Weights of a small GPT-style language model, trained from scratch on English Wikipedia.
Architecture: LayerNorm before each block, learned positions, no biases in attention or MLP, tied embeddings.
MLP neurons of a small language model. Each row is named by its layer, matrix (up: input weights) and neuron, and shows model dimensions 0-95. Each number is 128 + 24 x the weight over its row's rms, rounded and kept within 0 to 255.
A block is one neuron, or neurons of one layer that tend to fire together. Before each block is what it responds to, as a language model described it from the Wikipedia text at the highest values.

Word-initial stems before suffixes. Short adjective stems like new, open, long, original, late, often followed by a suffix (newspapers, opened, no longer, newly); also second pieces of capitalized names in headings or tables (W-off-ord, O-ak-land, F-eb-ruary).
L4.up350 [128 146  68 106 159 126 133 140 165 161 125 125 161 142 136 123 142 120 100 127 149  74  79 178 120 129 158 129  81  93 154 180  85 169 129 122 141 135  95 110 135 108 109 155 131 164  81 110 154 137 129 105 159 144 116 174 165  81 113 152  95 171 153 127 125 164 109 178  94 117 122 134 125  97 156 138 135 103  86 117 134 110 128  93 163 113  90  90 110 105  99 142 138 153 117 146]
L4.up395 [176 103 108 146 113 150 129 154 166 140 110 141  84 143 115 156 117 108 146 101 121 120 121 131 105  96 135 102 120  65 179 131 103 107 161 147  97 112 141 168 159  99 125 119 138 132 100 164  81 138 132 150 145 157  99 152 123 133 139 130  96 187 144  98 130 151 108 106 130  94 146 149 122 110 172 119 162 132 127 125 120 140 127 145 136 175 157 110 136  82 127 143 121 130  97 134]
L4.up432 [118 142 144 139 135 133 113 144 160 148 122 135 129 159 117 111 142 102 117 144 101 127 137  99 119  78 124 126 101  98 154 142 121 135 177 167 131  97  81 124 110 118  90  93 119 140 137 146 141 116 120 152 167 119 136 135 141 103 131  94 138 108 117 113 117 123 114  98 133 125 133 111 123 155 101 109  94 123 105  97 163 146 126  92 136 132  90  89 110 147 100  98 157 146 143 161]
L4.up666 [171 118 179 114 125 129 148 117 132 118 139 134 127  96  97  89 133 138 125 141 149  92 166 131  99  99 120  89 142  96 152 169 113 152 117 125 149 146 149 123 124 111  68  94 127 144 119 111 153 130 105  90 167 117 149 100 131 158  92 145 118  84 109 126 110 148 142 111 135 138 153 116 120 130 106 140 157 136 157 174 150 134 115 123 168 132 130 140 182 143  65 147 121  99  97 111]
L4.up839 [136 107 163 117 105 141 119 100 123 139 125 141 157 141 155 174 109 123 114  92 134 125  96 153 121 125 123 114 117 123 178 139 116  91 137 132  87 123 145 146 101 134 125 129 133 108 140 133 126 138 161 156 129 129 130 140 145 122 156 121 131 129 131 124 129 142 130  75 146 174  99 157 152 154 111 148 117 129 134 101 123 120 122 123 123 146 169 209 119 122 184 164 149 106 163 111]
L4.up920 [149 135 162 113 149 125 128 118 121 165  95 147 129  79 100  93 147  69 128  83 115 150 113 134 154 107 131 112 127 128 176 146 148 102  97 156  84 125 148 121  89 149 119 129 124 126 144 122  96 145  99 124 124 147 172 132 104 145 132 107 177 146 117  95 108 180 151 137 172  91 116 116  88 138  82 110 118 120  83 146 105 157 150 132 110 128 143 103 133 132 137 129  99  93 114 129]
L4.up939 [ 90 123  86 145 138 121 152 131 150 195 107 139 149  93 160 144 140 112  78 119  97 134 162 143 125  88 116 121 137  82 135 152 128 134  80 145 146 146  80 129 130 136 156 103 132 156 110 152 112 114 120 118 176 133 140 116 103 133 124 128 117 137 110  86 157 124 115  82 182 121 130 115 139  66 107 149 115 111 127 124 175 129 126  87 121 154 127 114 102 129 118 115 161 133 148 136]
L4.up952 [156 108 133 143 119 126 120 139 123 121 108  72 149 106 124 154 117 116 128 121 136 170 109 121 104  96 147 114 158 147 156  73 101 116 144 164 113 117 115 139 100 106 136 115  47  91 159 112 130 138 174 116  99 110 142 126 130 147 108 116 123 119 144 158 146 140 150 142 108 154 132 157 114 158 138 135 107 127 111 122 169 125 140 112 132 151  74 135  91 118 116 114 148 144 123  87]

Pre-nominal modifier after determiner. Adjectives, ordinals and first word-pieces just after the, a, his or their, before the head noun, e.g. his first profess(ional), an anim(ated) series, their second consecutive.
L3.up1005 [121 116 142 107 111 140 128 163 128 157 147 147 108 144 144 150 164  97 152 111 153  94 128 102 137  90 145 158 124 115 120 162 148  81 104 130  95  95 132 109 161 150 140 125  96 104 104 148 110 149 136 110 129 132  99 142  99 127 102 103 106 153 158 124 144 109 115 133 137 164 170 148 137 127 135 135 135 136  58 116 156 121 162 123 135 102  96  98 160 135 140 144 125 145 130 122]

Infinitive marker "to". Fires on "to" introducing a verb after control verbs or adjectives, such as decided to, able to, had to; weaker on would, must, helped.
L3.up141 [151 114 110 102 117 135 136 122 128 137 139 133  91 102 119 143 127 118 149 108 146 145 131 130 132  71 138 142 140  87 146 103 180 139 107 140 117 162 156 123 103 106 140 100 162 146 123 108  73 168 149  74 155 106 147 146 125 127 154 105 154  89 130 140 117 114 138 192  74  99 117 102 133 153 188 106 113  97 126 102  98 127 109 103 129  97 113 143 115 153 113  64 141 112 102 109]

Function word "to". The word "to" after verbs, nouns or adjectives (had to, according to, allowing them to), also opening together or total, plus occasionally modals like would.
L5.up163 [117 127 104 118 147 113 132 124 120 137 110  98 145 131 174 179 114 140 136  97 101 154 118 105 138 146 191 139 116 107 137  86 131 113 154 117  95 152 112  65 125 147 147 113 171 113 170 123 135 119 158 125 157 163 130 118 167 121 127 121 111 107 132 125 150  92 143 124 130  65  96 159 118 148 117 156 102 174  97 148 123 145 166 104  88  91  80 134 116 100 132 150 156 111 140 104]
L5.up254 [162 136 135 125 174 132 147 118 130 114 154 109 126 172 165 113 107 124 140 138 154 140 133 129 219  90 118 102  90 101 127 106 156 124  86 109 114  98 176 130 138 171 126 116 120 171  95 118 132 132 113 145 146 120 135 142 136 115 189 123  57 108  81 148 114 152 130  72 141 132 130 140 133 125 123 112 161 123 102 144 110 172 116 112 156 107 114 156 105  99 138 141 107 104  98 143]
L5.up310 [139  98  76 122 132 141 130 118 107 131  87  90  98 105 134 115 166 132 128 107 127 103 111 159 140  98 152 110 133 143 155 109 136 102  97 125 149 110 138  94 101 123 123 123 183 113 136 133  88 110 163 128 130 135 114 107 100 151 143 116 130  87 110 128 106 167 136  58 171 124 149 162 137 123 138 111 146 122 133 150  98 130  97 108 132 110 155  82 160 126 165 120 150 123 126 146]
L5.up473 [130 152  77 170 144 128 121 126 129 172 138  83 103 125 128 134 118 136 114 130  91 117 155 139  87 102 135 155 102 140 132 180  83 150 122 142 186 143 115 142 158 145  96 138 123 118  97 110 115 116 147 157 122 146 122 127 166 131  95 133 184 113 154 149 133  92 218 148 100 107 120 141 118 127 113 131  93 125 153 143 137 110 100 117  80  97 142 110 127 109 119 115 107  97 125 140]
L5.up515 [109 104 142 105 112  81 110 138 145 100 139 133 157 158 141 124 112 151 111 126 115 128 137 154 127  77 142 121 115 130 132 123 113 135 102 137 149 119 105 152 130 127 123  78 132 105 107 122 117 114 129 105 154 152 118 148  85  93 139 151 102 139 172 158  79 143 141 100 101 142 114 116 103 149 199 153 145 109 144 117 124 148 141 123 162 121 171 122 121 120 127 127 144 122 137 133]
L5.up885 [ 80 129  78 112 123 151 116 153 146 170 108 124 152 111 129 115 139 124 136 141 115 137 188 128 152 179 135 124 122 114  95 162 114 127 100 107 136 142 125  93 104  77 136  83 156 126 180  76 142 123 132 116 145 128 128 146 143 165 176 110 123 117 116 176 102 104 151 100  76 107  99 100 123 121 106 123  90 150 102 101 133 170 142 142 132 144 109 122 142 120 112 119  99 128 101 128]
L5.up978 [ 97 122 139 165 133 116 120 109 141  97 129 113 163 114 169 130 124 136 127 123 126 113  85 152 103 139 181 137 157 126 138 159 113 116 115 111 131 161 147 115 108 119 111 121 168 105 138 153  94 104 125 113 170 135 123 120  86 168  81 109 118 106  94 154 109 109 141  96  92  82  75 176 132 150 135  79 120  93  78 156 110 126  97 178 104 124 131 193 125 169 142 121 142 114 112 105]
L5.up1013 [ 98 133 184 143 129 129 130 189 134 121  95 112 146 116 117 115 108 135 128  99 138 153 137 140 109 108 137 111 140 150 145 120 148  53 142 134 153 124 140  98 138 103 114 156 125 175 117 101 152 156 101 145 115 147 145 123 108 128  63 171 116 122 144 132 117 148 100 171 129 129 114 153  96 125 103 131  93 137 143 121  92 156 110 124 106 147 162 135 116 118 117 112 105 163 148 156]

Word "to" after verbs. The word "to", mostly as the infinitive marker after a verb or "in order" (managed to win, applied to change), also "from X to Y" ranges.
L4.up64 [114 108 110 167 110  92 113 113  99 127 111  95 124 144 110 144 138 119 120 120 142 139 146 122 100 171 156 140 100 123 149 151 133  70 112 113 109  96 151 112 112  79 127 114 190  98 143 143  94  73 168 118 151  91 100 122 106 134 115 127 124 107 162 125 144 157 148 130  91  90 115 123 104 154 127 115 143 131 133  79 107 118 148 134 120 133 153 140 144 128 116 128 138 108 172 162]
L4.up268 [150 137 168 119 153 120 129 141 135 144 130 118 139 138 173 110 135 104  87 152  91 108 138 194 165  58 174 130 149  96 136 147 156 178 130 133 153 114  87 109 140 143 113 156  98 108 151 127 172 101 142 140 124 143 158 110 116 167  97 135 158 150 123 134 138 113 125 111 149 129  95 153 123 103 139  99 107 102 160 111 122  94 161 137 147  86 125 122 127 151 139 129 156  97  98 129]
L4.up386 [154 163 125 131 133 126 115 111 112 152 106 115 133 135 177 111 180 113 126 127 108 158 150 124 121 123 161 114 138 108 153 140  92 114 138 127 171 155 116 141 122 150 165 107 176 116 159 111 147  89  97 190 135 111 157 161 131  81 126 121 138  84 151 117 116 106 162  82 106  81 141  97 159 170 131  84 111 144  89 105 110 118 121 165 133 123 145 132 145 132 115 143  93 140 168  96]
L4.up531 [151 161 131 130 140 116 153 142 133 107 136 110 119 117  83 106 135 114 149 105 188 128 109 138 135 169 143 133 143 116 158 144 133 120  93 157 169 120 135 101 110  97 140 105 145 139 108  96 124 133 129  76 190 117  98 126 126 127 117 133 119 143 135 155 131 101 127 158  66 120 130 154 117 132 173 171  93  77 106 104  70 152 138 165 108 109 129 110 103 186 145 100 133 117 126  74]
L4.up671 [158 112 153 129 165  99 114 107 115 148 171 135 104 126  91 119 184 108 125 116 123 111 188 169 146 119 157 147 113  91 121 105  96 121 114  90 154 115 132  92  88 123 117 129 151 149 127 167 136 120 154 153 157 129 148  96 168 123 124 130 111 108  80 160  79 104 152 124 118 103 137 104 145 135 169 113 120 136 107 132 124  99 141 128 121 134 143 129 113 106 125 137 118 104 113 183]
L4.up709 [165 128 124 153 139 143 131  90 123 134 122  93 119 135 154  97  93 116 138 148 138 130 140 149 160 109 134  86 108  84  93 143 135 159 114 169 105 142 107 122 149 110 122  93 180 162 132 112  78 121 101 111 140  86 131 115 130 175 141 153 129 108 149 149 114 120 151 164 134 103 100 132 130 131 173 126 134 135 120 140  69 150 106 107 149 121 123 127  82 129 119 128 107  72 151 125]
L4.up804 [ 81 163 109 127  99 148 161 184 111 117  99 141 119  99 124 137 138 157 166 157 136 135 144  91  98 109 124 132 128 126 164 166 128  99 151 112 158 136 102 103 154  98 111 154 106 101 137 110 116 121 161 123 154 110 152 107 119 137 111 166 132 119  86  80  91 141 130  65  78 111 118 138 139 108 119 152  90 158 132 111 133 117 137 126 174 133  80 104 131  75 130 111 164 156 143 152]
L4.up852 [131 163 110 148 173 108 126 114 129 136 103 140 169 156 147 117 104 122 135 135 162  97 166 152 129 158 161 129 152  71 124 144 129 132 155 171  96 136 133 123 134 142 101 145 136 112 168  92 130 104 128 146 158 119 151 115  97 136 159 114 121  40 145 117 119 164 124 155 120 133 101 102 159 132 168 123 159 139 140 113 142 160 163  88 100 110 167 131 178 168  84  90 122 121 132 107]